Weights of a small GPT-style language model, trained from scratch on English Wikipedia.
Architecture: RMSNorm before each block, rotary positions, biases, tied embeddings.
Training: a variant of Adam for these matrices, 170M tokens, 10370 steps.
MLP neurons of a small language model. Each row is named by its layer, matrix (gate and up: input weights) and neuron, and shows model dimensions 0-159. Each number is 128 + 32 x the weight over its row's rms, rounded and kept within 0 to 255. Numbers have three digits each. A neuron's up and down rows have the sign that makes its largest values positive.
After each neuron's rows, "fires on" lists the tokens most often at its 100 highest values on Wikipedia text that the model never trained on; "fires after" lists the tokens most often just before its 100 highest values on Wikipedia text that the model never trained on.

L6.gate291:121127104175137111190118136175143116070148123162169135183112183085129085124082123111111143136153085081166080135158014169076103163151160120085221119129115148114135136066111091082103164105142168096089080065132136121141103116077125096130093101081146114117161169142117161160126131193124164127121142071146177097122108154143145139112170128116129118104155120133170139138104082153139112164157120139121083118146125156162096081120089105162077136101138112115068157192150110173134131196129140
L6.up291:091148079144123150104085070112103098094172136084147104139176179087070196084097121165109119105171136149120143155122138087192134115127126158145141125187127130110145139159167145129132089157137057180140111168156148182136145119118097105183152164095153193158142129034146108150135139139100069130136097155079130135150142165124125149142123097189130145132094129161136139107136146124159110106138108172121113154112106181127056175090121207086102151146103119180092081126160163133119143063066180
fires on: "s", " its", "'", " the"
fires after: "'", "s", " as"

L6.gate544:138125161094124120164135140144113110077092143100107075150158132159142090069166096117103147153069178096128177186126161084067131165166135103144116119136206118105095126130162158181210142161219151127146124136097147151080123090121109157088164147128110144086139131134115140130132120146094151124080146100137169100112113112155126112130138114131054156157098098145155156155151057122153138112126106148135171140088159148084215175082154072142061128104070149119070102110144201095140147141122122
L6.up544:135152103174083159131143088129064208155124132128188155153127133103088105092093139111147111130080111080105086149126140142142145153146118139112101084094125145146140150124150110130085126132127142106144166124154114135157139103221117178110114084160090104133121152127112160126178188111101168089089099145103133104123184138106110185062133094113152087082122078126100111137109143095087150196085108121143160138101124154144111189131075104076113086175199159105077116103121169101118095186171228
fires on: "an", "o", " March", " January", " February", " September"
fires after: " in", "In", " In", "ur", "ut"

L6.gate192:104133119156127090122212123109142163159176102162122067156101118116097139108088079095090135161155126120105103052145119080138135153090083144137120185131113120099058102111075115094082130103152110133142142151071182137163109139173113144084131098120157174179115096141156132109156166123130116100069088140155157153166148123059078171147132133167152053122119105068111118148124096120121092172143183117157162077091138092124154164039130168098158114160105127187167084133108135163108116097169109
L6.up192:071147144112181111171141120170159093150097183143055161128163151122163176095165100121166174117152165100113117144137105097152141159123122147112087181047098141087147139127128092088096129144095169140103110190108125124196145164127122076130134080097129087106123143131117094107133116128186137108150123088117107140141079124120163179162130118168166127157105122146113204109061080123126124080169135208142145143203095096139105133192108103142140131153049138145159096131160147195151068136130127
fires on: "g", "ma", "ru", " No"
fires after: "n", "er", " d", "-", "d"

L6.gate343:100141104107159093178111139144104145119130143154161061141115185146079110106102120117176120110144137145168096173178095139113101123135124147133186167121209177148077145162108141142104120093117149150248139093166143131122059135120143091127153111061101084114109128141103142133119121093146084117080062119107155110093131155136078109144180155141107077175108176182151085122145093126132139137166130109152081079093188166119095098130131156151073083123130131167130042119090121177108125121108161
L6.up343:150138125088108153115097120117167116116125140086140131119114187104121082148044136167143077152155127138175121168080167045077137139114170135156111138115079134114080176149087124190113069153108151145146144116181130166183113132219116140074167117100113149138134124089087112108085189113131135055162140154044103166143108145113143122129132189128099120185145150160102124111169144141123175115116128128162042150129075163128134098131106124144160141083094168157111102154088150110073117138123103
fires on: "s", "c", "ad"
fires after: "s", " as", " Lu", "vo", " gr", " As"

L6.gate577:159131136162127103117104143091100117153143122131092140077114146141179107061072154174096160119152096082113099144097144155114101180147145122163141132118093135141081107133130068123078125133195158167174113069157122105197117138121111140057092102118054153120128111130098133098140140160158106215108122128206159141114100095148102148137127143112169091131142146130143175180155129156102146159198153126095177101167136123176153081154083145122149100138017155137133103104108147167082097117143183
L6.up577:109140114164165132159099123121063125073125127123147106109119078125154087114160089194142178160127070134128167132130146141145122117166129111126227170158134146106117151144083163112173117109067156159097172056164152118158096119063154114063109159090131133139189159154143175137135105089138118141105156170115184113148162130165119179112113131155074154141083163117153113134139127140092147184168153129137137111117073108147051064157113113150078116091117134134176080155083127122079083176177151
fires on: "−", "ta", "re", "ma", "V", ","
fires after: " (", "-", " re", "ter", " |"

L6.gate163:122109153139176141151148105152169130186150107115112086105157097098144172042104118148159138131121084169134092105152136121124123096131114088165121122105168148087082152115094119121143084075179158129155083022120092128113173089093111151132161119135091124169105068126133151171116138124083105132129120119075125053130084120174131104171156149138109094119143165232136130141164162138048143101123139110096144149185140100148153191091147129137141158138105093087076118161145164195088148110165159
L6.up163:130134188147175112116142127132106100119112104153100133158155131091122111101138132138113119100164066129109079147130104134121106125167167088158151128124072150059161113111164093142078115109134170175110096090104170073120097098113071092136163146102139160074123141171117150130128137154143127182125112095086115084084138151121104122169157099118118075186115171165132165101184141092147138199060141178089070135094156174136135068103166121069096162169197066116083138080123115144180161060132124
fires on: "-", "or", "–", "20"
fires after: "-", "e", "|", "j"

L6.gate259:068131160084115092198204143146174122114152116112133091095187116143165079075098094124167153129153153128100172117169158127152110149134120090139128140069148108134131176138139151158197152119136156169102104117119048151142144043076151219104096123072108141152148143148127139096146181140104095192146131096141148113162072123095119132143125095102095144080136173136156150129088137158100161187143166138143123103209164138115142140150134142140068123157110115097110105137106112190133162140102072
L6.up259:133114148110169110128131099121081163143074137107065179131163118100099151101139110099167119092163155118166133109117100122114072137162151049121142140154187092118133141105119147181111127112095195200109125106087116158134157079127108113139096112127166160078145166080133045195162117193205142127136106127114101076133101143111082165120120168157098093180147146142091128133142182132139100119140115157089081121076136115114170119118117201198145148116143125141051110132127103199156158134096142
fires on: "-", "–1", "–2", "|"
fires after: "-", "|", "\n", " 1", " 2", " 0"

L9.gate57:108162128131142138131149137147124132104114171153153122095060149145176165102086137112094138103077093130124110143125147150021139146144142070083181126133160081175082146100111141116105116177143057143196111163167150091123175132063171155143116128138171143131113170161109110107090088099129133157159125055201109143148129110142119125170143173175122097154063173073079107108121171170138155153145139095112157160144149090121208129136162121120148158163120116137091178143184137120080107087125088
L9.up57:104135163103095184113113122078125069072147187131137150112104117106141171201123113146124159177092098193114159169151164158135117104147130169135128144161127081158159154132159133137110129090149088139070105134149125140168111128124106092110103077190142138117099140134148135185128106143115132183157123142184210209099149124058119166181149158179057083150112127108035081140165166124140148141108152124131089135136116079133079134102132157118140163072128200096136110136126105133137108147071141
fires on: "s", " Pa", "ment", "th", "da", "ed"
fires after: " ", "ra", "ba", " Ro", " Ba"

L5.gate51:100163114080165108152135119177093159086108120111122104168118137126129127120071085114137155091107169127144108132105138126178076083155197088108123088113103114098086189145150107143099110166098142160198094156113142099134164176146146148078116130122147100112131208124105120175123114132092084156143148111171128153179124189127134132143135166148126104164225162115105114178139096130106098150099104153144140089168134128156170121111124145109058129172214134181034126102112122181124091148150062
L5.up51:096100138114116122137083137119111140144106161081093150115126099118090107119137131175121114136169160111102113125069143102124111133118165143091158210126213121104070148165110054168095176153128169150101161157118151149118181090157103144121096140145136085130124062150112105127119078117156126100130113171118106114173082151146144151115087077177157121122082190083072161073076075113076048088161072076158163104124155103124106149116162103156085142156159132162135133173100115086120116200150113
fires on: " well", " more", "in", "our", " most", "ke"
fires after: " as", "s", "S", " and"

L5.gate622:105121135085165090149150144131141150149164102109124031180154095129082156068094115156103122066123096147176118117170146115107095155086147117125097160133086138123121122192130138106165167126149110141156127101147121142136152148147113146146045140122118145112097163163152189169140105179136081109148125110098120139149148127138112170158122180213113104121175164109078142102137106094091134138147107160208131216152139085123087069092162124139140100100187167115085112138104146161065073135140061
L5.up622:083145140112171154153067155138122141129131083191137153122175093119160127112150163185192130145095178128102125209102148168069113105116155069166166111106120127145152174138144144123183133153192122104189163153105116164142192124102171085091111127099112155110156195149094164180204049106153123147120163104099127112110078139161108134130105119131151101147125173134130099131184119138105132160161087136163113168070100111080068131076097086159059150137131119147113136111105165109123134101117115
fires on: "s", " well", "um", "ol"
fires after: "s", " as", "es", "les", " Al"

L6.gate399:107091067206127070139140125198134169119172163153091109151132127122149158116106150113144152099147155096143105136084198123159027143177150133129110107079173043101072143109126116145147093070128145127137158065118095139128081149097139156113101105158129136151069063102109159158111153098169152177093136112137168118141136101069058138146138129165079106167110116138144093165141120175132160143140141142128160133133158135131130166090110087189120132112079111089112138185161144101055130133098136
L6.up399:110076176154099100101160049150132129158105139101158133172113167179078127153156169159141150151112172137144136133112153138129107155087148165091106161129116107120212113134135108136197086106125134090110154155078075121101157148167137063140142160161090136106162132203096115133165131064126128114175158117122167105138168125119162153122113107135108118077092129108107072141139170108110131093147161124112139114105089063116136107099184084149159085057205117088173146167094086110092089080140195
fires on: "\n", "==", " =="
fires after: "==", " ==", "s"

L8.gate187:118090165141102117162134122090124106149128113134202133095142140129178124128091081162089119142159138123102102153080115057186119093108108113120060128096153164115052121140106160099153113130168135131113120135180162092100111077159168159129134107050092195113074074136116131128076163129118103142194096170148136087131129139142168085122176119138052131172106180136077111109118145140127102154149120139152052056148173134112084140139120160147195090085101080075125148183144107134124104136121123
L8.up187:126074218096116146125107151143107136130123110091103113137130088120102138141145151073180138119155064107118084094115077148167126156099110153134134106129129187129136193161096133092131130078115174167130111123204152137167131114130138188121116113067155150172138174138177131126153125089116126170069165094110145049138106124125150173149102101091141205133090115131146228142135059119128153111101151158179098115104121078085136107116185136162095101179102115124101082076135174139125126075119122
fires on: "C", "W", "I", "E", "1"
fires after: "-", " N", "N", " R", "W", " W"

L6.gate563:098168127154115096171129138164125142099102106169120137117184089113132164114038088131071176096120158095104160167143138120097134088131176160145198080113063107073107132159101087103126103139160064177114085156150097095146163133040162138120104157119136146105111109110135103120138121164111114126152118115115126063088144121147161211169165115134102133154151108103139116133194171112050144156162103174143129165126127125107141118139057156177096091118141178193126116163117083134132133105084084
L6.up563:099113162100147145098119070106125109115146141184134086117139111124151092112135150085117182132174117106078110143099184089168142155144133161141126128135118116124105049137143146139135095108117122180099067127077134096109210095110099123104162136103090167154113168135121127140176111062093112031096116074089094142124149150147106125085183117136121140086099118126076142230145130147118136091139111149101177099133163161138118150109161125116104082226090123169152134139166094180205103138108133
fires on: " O", "u", "er", "e"
fires after: "s", " |", "-", "|"

L5.gate74:039118150145164152074123145207125125115078160138131083130101107064098111078107103078145131128076164114183121160143111105134091094119132074072169098146148070061102075140101121098108101103091102141129134129155153121138153179106150173152121118076190112082129115110131166118109111123120097105060128186100118083136142112079075149114125133193083117186084071176115110153115074148123132102096104130118126138096094134139072094114152156154077096158155156109131140088182122137101113115149086
L5.up74:120182146184166162111116193131073165109140164084106124150114093121131096166092161143108130108146075133124104172071211154119176110092148156125129136104109169138104121173141144141083119070099071057176131164161067110134150117112153124132130100217121152113155129134152111133138117066156110103141101063065126170129064116163156080090123144165169126141119100132161143124145126185120122088107128121123094110110113094160179082167094060073116133165066118118172156138137133127095130169091129
fires on: "st", "ch", "ak", "ar", "ish", "ach"
fires after: " con", " comp", " dis", " re", " St", " Con"

L5.gate497:136174140152099159169077108113139153078144142139184094114132173137188082130091129107078173088112086132158071179123099152171120157161161150089131091110101131165062153129103098098066082117150083190110122146149149103150120136133151116124076138123131176189112169136091112137130158095075098153076094116116121144108146141103166117111173145133110179201089161117086146139062073170151138150091102187119116100120095155092124150081096154169110150101162108099169126142167092167115126160134050
L5.up497:165132125134129159161126094178148128089156178115138115090058206101086073141129127151115113121091152140155096133119147127088095148134084083150179135143218140196133082107140109179176174187203152139136109165111149176151148158136159130190128114133134108132104132125181099088139150086136115109144084140058167158128121108148105179108111092143080127145140058097118079101124132125085121183156153105136170147135125073176107160138149155098139210156182078148145120127137144127140156102156103
fires on: " C", "\n", "n", "g", "91"
fires after: " |", " 19", ";", " =", "n"

L6.gate318:108094155139063144081189098164096165127105158146103060119172128133103149151178151114048129119210151107139162122128087094120068159081064138128145135104073114110098105139117146107128124142143174126170146114157196101144152152117081166144090086140048084173074166126078104101155089121176066134099067166167157143154098138115122107160133134128157113094096069108122166130113112102119107137151094192145172142123171136128162156095121165145076155102115139128164116129074123178120111153119121
L6.up318:120143168083168128145143079138075144129110083122105103169152119147089166166123132126190156202185075108080097058122082140198100132108107139088131107113120102107116132172120124206167143116084140159071118129079113208112153180158124131139088134123170142146117139130158094162181090141121114153082101110166117140153100129091159143104164126119082115105162144138052099166068199123099139075105116122163103128147145065144125168156104158131125134131091113116165116143136133099200141161157185
fires on: "g", "o", "or", "bor", "n", "ide"
fires after: " w", "n", "d", "h", " W", "ick"

L6.gate132:076137131076129102114178110157093159158140065127102160177181133108136146109072151132126150170112162115173173169132098107098069103091088105140125122150101086118119140131136166116110049137095135130164111102115143124158206127089093069172158164175139142094135148107121153148131122124188149088170128087124120067142097163139156078087132180177132140107124094132083034107142130133082132110162185146150101168129105113085077099081104119112103123129168148169144115152143087216175159117133140
L6.up132:135195138118156149094100091136181189186136152125166155200131059113107114126124098104137171100123110099116118122084157131156151142076142147115137121110127114165062139150139059095126150112112174110084117177116149139122148119139159126114126120128125149161165108086156099050124169125183160100087140159134058112129113145160147101146117108176168115085159075181134167178120168169115108107157192113104151115136134119167147108156082133138105105112166112104211045091114070139153209149127111
fires on: "st", " each", "w"
fires after: "d", " Con", " re", " con", "re", " 1"

L8.gate588:110180172129137122136083116117094139128097154134070139106111116123171098129146080087124131110155182115161128156138142140097150112158152124185159143130206169192139170163092118078151161177046164129154180095090133172161066101089132208175062120117082147096166139131196158116128109151132079109134143120127113136165122168111123169190155115175167128132145148154149051106112045161096155120131083137133148169179103143127149176120124128109137171107105070156148135128115139127115174125164124
L8.up588:134088156075230125128088133153101163144075129096170161156126162127079174135064096161149158085098124147119122133146147107158068156134061156168071067160130145122120169094109106114153173130117128137091123085116174117165066103110142114132120145138135084132112147116106094109127104152165154076121131164111121171166104189029078116125096131139180134101150198178133157166195182129118157143132098133128119140122115139182140103135097178180132150149101179140104156130138135091170174146116131
fires on: "te", "ite", "ne", "pe", "fe"
fires after: "mit", "ch", "arch", " per", " Con", " con"

L5.gate475:092116097174119067112149085099156146108088133129138166193112133128153160163176154098159122175146161150125138196147129150107067156110150101086089130098125092115133135146116137155150125164170093102179141155147111132143181213124101143164047146087161139158125133115149112124084145150113130130195137061153178133116150136144130137110125149112132099058177163122074114078106141129087170139176121143181123174126068109188086132104108130163086075099172082118126140090114170129101079204096120
L5.up475:067176105084097170121108134095105115112138121178138137140140136110086168183141137201143158105083140123127157153051066162175105132110122084107094176088142117125156146108129130129198133097140160181110150125117130120104161145128109134018139101204165154069210104107089140131176089141160135115146116120124146082114108061106120151156141174127156117058106073158097114172156132083132154127136109098130094098119122134174137100160120099130071134128134136143104087125093105144184144123143198
fires on: "s", "qua", "ur", "ho", "p"
fires after: "s", "es", " S", "les", "t", " T"

L9.gate460:117145176173100138106073128121071086143097043152137106110179097115128153138092150139127154081142122118161144120094142209148135153141158118153158126165126154104080121168126099078107107113127177153166121072116132075130124154094168152130070123101096088154131158114147125152101104116173095109001152122167156045082085156087145153132148141072135142144133129129178116169129170166103151132114133100115158141139153129144097136065059094128127105171113182125201073082123108137117131127118121
L9.up460:118106080029136158136172149177113107134121107188141119123151134103097129096135128104126128131129095133119222141175119133151096102112110094117179086103121145126096132125115153168136107179118151181144091212103106165108101125078151164154103151099130105115141139114108176099111126099143146142182073087152171186088119147121120094102158117147164166174090087138062125155140183116109125144164087192135167057115151122121177115085129173162145213092101087136098132163100112144167108106137071
fires on: "\n"
fires after: " |"

L6.gate584:096092090141082079128135101152099133101112167206169113123136165146146191138118057176141113107144130127120174130116168140126134108144166128148176101150156077115140119096154088184141121108072133129146131117158121122160140140108121097128131125150149099181068112092088108138167133106097143116086107105054132101070103127126065113186170072124042119122189145130121148115147100069133126167099129133143122150120149178115124138061086164092051106056125100171110125166099112204115153158109081
L6.up584:134149148123139135150127140082142159069119123147185093084102162112064047112136129156143192118131160133146181115132137070150158138107182133155149150139179158145130156154107166112097103103180139094126076157101178158169188152122185131114127141074111087111067069071092128136151115108108114139132115115157156144122137168123138092122116148102072187108107115081129076202111167128156168075123169146125155171108081149072155101146151126177148126082079148081184141119173112151111164147148076
fires on: "\n"
fires after: "\n"

L3.gate255:152149179082097143196091168131179202113152123149122115120144162132167108126155060125126184152147133105089133115086160146075118170164119096100144124127182157101115154118114114081214188120141112077112142089166111128141132146087152149118147143146139157092114162058133164143151171121117087095097166078152141140173167109112145152145092119182137143069165094119092153119133119124088131108122070125184155148144136161063131131082138106079127086072072126090118149210105115130086091083104115
L3.up255:141118169104142119119129121098100130185112085145153165161141183142142119102083120143149146109152151144153138119119106140161079094163098080111129184107128162144126174083066073115138122100197099139158107066156222070143128111111120118148179153137119130083077174150171114154109137100099129121084145108085161141139131142152117117170134184127161192128025092084113136175119118096128169185145099137059144117151086147077164172113188121162099111079118169138103101124107075113140126122074114
fires on: "cc", "c", "b", "pi"
fires after: " a", " de", "o", " O", "e"

L5.gate603:137077083161173110154133147110113156123152182173149098124133186133084161125192121157119136116198112114139153088146138085125135115167097132178146135126133194142090139121062091113167159140079175113121154103140068127148087147101145180177096113105113102161102105115091095176140100134169124092104147141116130127148096137128119115118093156116109105065159183132091145172135126124146121185118120183169155121146164119202169101053134029152120083140097139127094149118115127185128211102147180
L5.up603:160142194147119149187104173131100177194146122088091152158144112096120160112113168112129140153188090110102085062103108130098111175123139119122125136069124092113117127123188100160193063156122167158141161144106107188046094100085111104071058130085101150136138134159116116215105154135067075171143145150151095158133130109128135117128122135167060148104107097069129127083128137129124121147099085127117104165169128155162111156100145119162118163154188108179148120098150146147115102126158185
fires on: " |", "/", "n", "en", " (", "re"
fires after: ".", " /", " Or", " Jo", " J"

L6.gate628:138149140099132102116167105113113132104129067176051144112048086169102183160098072134145144101090130167138137078158139124108103056164129140152125065152161106096095173122119099101151122154180091140127118109091114108134128180050067097151088103119138149189158124116148144159063174138113126186131113142136125127119114129103155137172114148153127131075169106192119102143162133109079167172137118114193189092131156166138071102126150147122127071180098126120146180104136193153124078114131149
L6.up628:177115061190123112124159155130153129117169095090116088148118147124076110082112090136183113144153158136120135027180142207101129168082172150071130117159122098118113137082142072146100142132112123131103131075097111162160087141145143118131094115110123137095113195091131115105102131183094119108161141088131162129110189156092107167105145196102121103191135142095142161148081088081148144126048098094118136075148152120149112128136138153090116085105157105074096206120160063109153141131127131
fires on: "te", "ba", "ing", "b", " Ba"
fires after: " ", "-"

L9.gate484:076088141157110125119158138121113137131109100168118083170171130129139069148137136123120129138178155126152155129108105111156159084130140152170111064148069142160108083157156140125148111123155132130179115065111103135157075156128134180147131130144097156160070097142184092124123081097076102116093125117128119143108164185077051141161079109210175127169111060106185161142155149137153110123137092125176151129134096081130130241164147115155078116078137075143140125074143130181132147078142106
L9.up484:075146184120144116148124138173125129125132123156138227122179102179056161142137198098136177157172104088120122125083125122121088153111133160107091142163109111139103153139133098195159113155195192156193089151127102179096111138141094149132158108136102108140132090099155136157202076086120111133167109126104137170156092191167168071184177121114112106098117099146119175081148142097125185066093141168128113117120103141136148182106115102163134090138136138127172145182069117143134107109145120
fires on: "g", "re", "or", "n", "s"
fires after: "n", " d", "d", " w", "ick"

L5.gate336:134081123195118157109133132083179169143123097137127063115158123105070128147100131060105110081101155125151157102123078061144099145186079119114119152092179126168035100156110114109107076190133083104129113111135097143109118144115110173141096082154099113095116091142145177079130173174150098120161074139114163110145168126133156179123111162095182121105120150124162063100154114110137168129144155154082092153168142114117179072116134220135145118131109063161074138097093122155140142125144123
L5.up336:132108154140114119207098119129106095088097168090187072127171119146150088122094119094162064072216124111161082115174120090118082183119088145172124109108065132080149140113148096086105106136158109122117121174133129058153111149154183133150118115085085128155095098154141106115140123117132115140106141160074140147140104118129138204152136049157109188129099186194136189097148141105174149172111131155163170106142101160159134130128111143147150097148119122146091095145135199167122107065116130
fires on: "p", "c", "im"
fires after: "s", " de", " De", "ci", "mo", " N"

L8.gate28:084137111115122109127153134061110118095119119137093106143103103133154132116105168153165159107105119109133128161132147122124135144141106112184161147173184143125116110133112087110134099137133105090105122098094133180144182103104066141113119023085153194077103171081145147114097125141084091128114087167131105101141095200097133143108104149147112129106157173186170115183152122120126147105079154110181096107217112172126136120183145166136143105184119165143180124160054118200100123178209146
L8.up28:173162119099166143047128175111149083117102111096096157180164133109176130120137130088121130107135163195092093120162097133166127156114088068092163080169156132133136162074140108125098186112151169165142143106150213120169128142085144149138126124137159120118150109075169140164107122174111141078114169121141153145165046169125184087163187134094119128142117159236116152099137097150108152065099136138083148092146131175129155146121129140107086161093099125160100144111141106139111197169108116
fires on: "te", "al", "ing", "pe"
fires after: " ", "tt"

L5.gate504:076112199129126056142136083119206155142133142117132100160184170125105131110101096175114108077116110180170158153114106091135162140145104125141143121129189159150079129126112164147125138143208143067092067120104103101135123082191105172114075081108063140174136097108138099116108150111112069081159133086118177091147120101152097191107142102120138121088076103125144149129119101168155121120167141177187086137083076136115165102128080169114133126142092098117109149097104169174073165134131136
L5.up504:155125156149132151115181120082128109144100134125091094043134186162070218099143172090144122119078119095121156174170111170123152172168140145098118150143141083142132164151120147166165089168143098111132123159147149142170166143108169164152134159184109144125107102117162138124145114106152099128155132158059103117133164138170162139117127202148178071099144092127138089190161123136123174152096146150160182172171093135114134174170186147121163107085170143124106101093067144143073084110062143
fires on: " January", "ro", " December", " February", " November", ","
fires after: " in", "In", "c", " In", " No", " 30"

L8.gate476:140171118179150116149133127129151145100092128121073108139126090162135167068141088107167136090093137152092109068167162153138084146154099147117083088117104110055122206094095147123141129119173137153164166117127120161136128182072100171098009126136148149111105164082177166185097117128142105169133139171174168125156114072101168107138125193146128108140157112153109116111142125086122190110142136159120126179143094168111162139074101117170103117082107103110133128107128151111053176162070117
L8.up476:149144126130187161126104092160119151097077122121085122136176060134145156103130145116138129092077111131090125055093175121145091104153098135174127111136100226110159120102157105129162131146072110123114186184101133137108125159111119123173143121124123142139104085119173164156170097070160120083141105086141132115157160084078138109092138203097125147128145104143151145201149142101118134131182154167075136165108151184112133144058195167081117119134105103173138103126119157122097216079124183
fires on: "e", "fe", "n", "re"
fires after: " ", " F", " G"

L9.gate637:075162165105094025157144132149161158147084142106170092155096111085112096091154116094144161129175152095074139154143145137148090138154140135120133072102171127118090155158123148093073136091078085187145152048139097104142122134118094120116112131078110105136080131112126108122148153064115065172061098175123056076141152097069077138132161113152137142134122141170121185193141138153126150128102104098105177126123111140129151068103177062158118131160101145132129120120138100172088101089123096
L9.up637:128136096137104157139076154164169127087113129127188178163090115182101093130160123066154142107077119136133151151112152166148093178141122119082133111112160102109123110102084078137140125130125161092133086148092099120190096131118131140127104098068201181157151141056209135122145068136128164108071121146143110194074133196133189157128116194142130155126199120134111171108153112078063184116141132129099132119110103123102092122158107104108099129068115187136137112160142154129120186144116074
fires on: " |", " New", " ", " Li", " La"
fires after: " ", " |", "|", " the"

L6.gate66:115184114149136120122140138141115146084102160111120126128157141113128169137138056101157142125131161131167159129135148118168073114150134080182119070129173005119114163123107174122052078132153174096161159095187145150133122106114111181078106146119085145161101081077142162126127146199115115129072113146075158108078092153141101174130149133108080149142144103094147051139129112113085115109149137146120120172155168128153125194133114099111077063131085107118103149152147119201093117166099109
L6.up66:113111203085114113115109109110091081115070149057214119147089198167071123121138119151105148130126210179139136116165159115134153122088159139108117140152125122122187095079174105094090135098086157113091119151107159089104193131176126083145176182126129146086128134122103107163202129132129149099102127097147101137124123139113135142159089069064112144115107147047142106131168128072122142077120120094130131156126151088076139152116199159162130106112161175097161172114108076123117143125104137
fires on: "\n"
fires after: "\n"

L3.gate264:106185127125130127140147140163158163109158161100135127111138140118132141137108082148116128122124148081132117120123106073057117167178137128084146154099160138090084174202081127107098124152155161103122097056131164060108149132093145154099123101060174133072173135145145111176116121099128084098111120134090160147192162160069110104134147133169178117159121064134151078101087060168097134184134151176130166125106181127142155111146114168158145165082054174147100130172084137192084149143151138
L3.up264:121160168148142163109132169160099188162122152096169205097126126112126089049104116149152144108127120083131052078150137090044100121120176095084140130091172132097126102066115182128127154165098178158079145119117142121117114173122112087119124135102147126103116158149094096113119083154140131150078130073079125101151163114091116069125086159045151119147115126117138148194170095109154151093158173086134136132130172113122066120121075152154143079136178181139160105062140160126092141106122107
fires on: "c", "ta", "va"
fires after: " a", " in", " de", " De", " In", "hi"

L6.gate469:134130062166146159132153149106226180094115108132114107117139113139090127103108139112163166121158113119115152142138168125131082165118137106123151124190111152154107195139110181121127149170084104122155083139151115120072150157130089169089143114113077117098087098052124177149070155150141115140143116093110112115114102114161072094116105115140094144140189143147062101077172072173136188142101155097094136194186132144130088101127112120148138192162087062117103124064126184138085133156147074
L6.up469:047088096150108184051094187142127142162104119161096114160152108148125126148083155129133051126137149156133158129103101093139123126074162166175073174116114156139165112114162147130078118139107092127082104140101160161094111137181140140149117112139109101120151093107094120147172091144056119019095141108162154145112157109156075174149079113177133063078132081122076123143081125107173131114165131178155102134194125146094082154145117149176094164130129154125104160141093136156171151128130113
fires on: "n", "s", "k", "w", "S", "r"
fires after: "s", "k", " M", " K", "g", " S"

L6.gate442:112076190114154115155109116110138146091161079149094125153185106099093203101105118152111121108106138131108135130134076112135108121100132156159156176130144116140081090143120120123187151159176130109166167117122056170093148099121156134069109082168127117149135076166188124121175152113147076122065129146126153162129074190189148124158160107136094172111123102123190167165144102151144138093115090142170089116168155130095104117111061105193131171093147161158135058127129195195136092105141090
L6.up442:127101083118158102122128079101111071129176140143161174179134184158189156202118112128140186142125148142153154158164099192139070137127163191143128151101195154174124114187154067127104088131148135099135130090152104147086169149105094107124118117088098195096123152173059115094126076130065169177139130078086118156052148105128109124146139098169095082139096132143096134190126123138115102161151153094156123130145080116114153121114093136153158122144149122134087143136139110149155135084088047
fires on: "s", "um", "es", "k"
fires after: " as", " in", " As", "s"